Weights of a small transformer language model.
Size: width 512, vocabulary 50257, 56.5M parameters.
Architecture: RMSNorm before each block, biases on query, key and value, tied embeddings, capped logits.
Training: 919M tokens, 7193 steps.
MLP neurons of a small language model. Each row is named by its layer, matrix (gate and up: input weights; down: output weights) and neuron, and shows model dimensions 0-95. Each number is 500 + 25 x the weight over its row's rms, rounded and kept within 0 to 999. Numbers have three digits each. A neuron's up and down rows have the sign that makes its largest values positive.
After each neuron's rows, "fires in" lists the words (lower case) most often at its 100 highest values on Wikipedia text that the model never trained on. A number after a token or word is its count.

L3.gate479:536496492507526477493465532535499457514531480529502510511487472547476469505484494528495508497497530460492494535473521479524534524456442490494486476471463540530509514491531506487491498490528524494513508486516531488469472469450546500511514519510541504507514482479459473507482464505543502540
L3.up479:515495479529509530473513524515488508487519468480504483491480490516498476546470502503481493524518509468477474522495507472537485521461479507479462459496427532519545518534487469486477480496504558533500487489501505490503503521485479492507489543501506494514541496499477502470547477508499495491
L3.down479:488461480486505448448488505495474481506529513521494505474480449507472480550548519482444474549508448499498470498430517434546541512453486492472476523483468497478480503571545500530516500484519488525535523520545512538562500507469499518490482500495527485537448482500506525478518493483521518483
fires in: "to" 22, "for" 11, "on" 11, "of" 8, "against" 7, "in" 7

L6.gate958:485510464488497515517503493490491491465506491522520506491481486502488490511492514501500500498502513530506508506491522477499524490520468484461454495530529540475509517524488475498476474487466508452465506544497472489488556509533474494481510488516458498486489488535468538518498473503496495525
L6.up958:497492497496487526499514470491495507497516522502468478472517511487490504506501480465480491512536488498476533451529514478493494512499475491496516499535447506457549529512464473559476498534514477490478499529505501497477515540491473514505512499494477499533456523504525460499467511481506491512
L6.down958:479475546507487540499530478471458492499536494524495516557474515488552494490563488513498511492499490501510524463488507511458494538511489499488485517493498473459508495511506500517448504474519530481507509508506497484516534491517514504487497511535472507491502471529540492508533519478479532490
fires in: "is" 18, "no" 15, "also" 8, "not" 4, "was" 4, "further" 4

L8.gate340:521468475490455513453459489528482513499519526534483511471507461491506502470490546555472490551458520518444504501476475454508502519511507507498531532549503504492528517543497506512467511493467506466534490473496499522514504487510574495493529517493481499464521435523472524548458524529510569495
L8.up340:518517476512506490504481510469524469470533459494479512508551513485533508527531518520494477487522506513522500501511483504513484508483486504445485502569469485495487526507519505477511491471528470520510502479498524532507486445491493482539518507494531496521498489522496477501512496503525534506
L8.down340:484517483532508452518517477500445506519468477502542480505493502495469498519527509514466497511507477493509457504499504504489487478482529485475512493477488522506513518506524532535566524529511503532478505486501493496465505486511469484491527470500489536504485524465513517491484496486501478495
fires in: "in" 87

L3.gate163:492479491467499487521469501513513529489474483497475496498532473526504469511536507483503475517502511538495471519513501490529502478477497451459474498523506547534530507533518521470481501492520500435493450492506532480482472499496529497521494499515508486553535545528477533498484436460484527492
L3.up163:472464472487490456502535513475514538476519496470460504498513516504534525482509463471510484471482460509546473487520527479531494433507544473478479509513489492461507494527500507487503455490549526534493506492543539502518520477497487483522501504510518479499517465505490487531488467497482524482
L3.down163:521495501485443473496461489475446482488508499464505495520495532525489510523486490495557510527512471526523513538538480463477496493554485521487478535476537488456485476519528488502529469491476461488493493503516525526499500449487463471488506533540519495515485469474487531520514484505463515474
fires in: "in" 46, "of" 14, "on" 9, "won" 9, "win" 5, "winning" 4

L3.gate304:510480549518489508465503506537536530515528479498466527503524497500507535506477540487512491501532503496497451485511476519465533488461464479444479497505445533504508502524498480463485475535495478498472477492515496447531478537453484495471467503532507506463510478489538508517494504500482505497
L3.up304:513510524503486489528499483492524493542502481493474481509482530498494487472549504509517500536517529504444464524499496494494520517476526480458533493519507497471488504501495520473554527492511463525501513510502511475510479485502516546472486515505462530517469511468507485475525515508478521480
L3.down304:483500493512555464490487491528507445488509483484474523529450505556485526505555528485536438495510459506498490533502514479449478494516481458495516499465489522499488491501535480551519518535491497508482511501544516477493480546484471476526492457482519521514506512506462532495506447523521501505
fires in: "on" 19, "about" 18, "of" 15, "in" 6

L4.gate945:521505483504487467535502482455522512480492517505483557540453467464469458513443527500532503586531524462528511517514551481466568546504499532509502546498509509499480490486511480487465481483463501477515473486540514558513504487492495517506471465473507521496556471468497462529492517494514484506
L4.up945:505492526507520473504538514470519505509492533503509499507490455473508525526507485469465493531484540495493483491534521462476517515530486473512481514481493449484433554456522521528479480491492517482502477498485509494488513495483516556491500479469462455485545500488479474516501554541518534526
L4.down945:500522495520536522548493518449530491508500477494483490495455492535544493539515530478489526507521542479471508493524546512470501581523479486526476497504466501524498488453472518501472460465476484460470476512495469478504474461505523516474470500529445519530496548473523489509497514505545500515
fires in: "also" 54, "just" 12, "both" 9, "only" 8, "simultaneously" 4

L4.gate959:517466510481448528471493471464516483529517450469509508478495471494527450468502516466478490527494497458510489497535532518479504487518509527478545519484516509549507497493491505513544471448493414508501515481527536543533491534500498491533487489499456519480507516499489471505499496512499521516
L4.up959:447514475535482483511510502524481454510497471523503529523471500441525497505522497501472515490509532489482498471552523535494527480461551483494481477533523476541515519550535497462499515512473453492484506493540488564519512476529492483461471524525549481492520517489441508528516486508511528510
L4.down959:511483470509516503474522514541490518499545471506475493513473492503522490499502523489453484497496544498511480531452533501512508499506541468495474487567504480476480506524498515518489482485483482563492501492467476489482496480482495504488533484520524483468497508503502488486481504478479522542
fires in: "into" 23, "in" 19, "of" 15, "2" 8, "entered" 5

L3.gate765:513512471557505479456499515457517507464506515521461465524502501517509475482501544513487501490490484507466489498512524501516537476472444508467494497519549530529479556493525518487488488521463493485459503525486449513504541507489488518519530485510516472486524514528523552508530517512489449508
L3.up765:548506488498510493481498506477546472435455538515491487502537509495498478488474516481465476518538527509482545473517505521537458554498453525478534484507523520482520518508518548466490505502478501514475493506500496510469509501514533531521509461485516517509485489495489512479551499485547483477
L3.down765:500502497545542540502552508512503469490494508524510526522524513490538478489521473449500469508507518544448563496529483490493453551486487502528512444522499469510567498508475528514459510509544474505447523504504516500485476519518538478462485499477453535484476530444514501488514463537575498522
fires in: "and" 57, "also" 8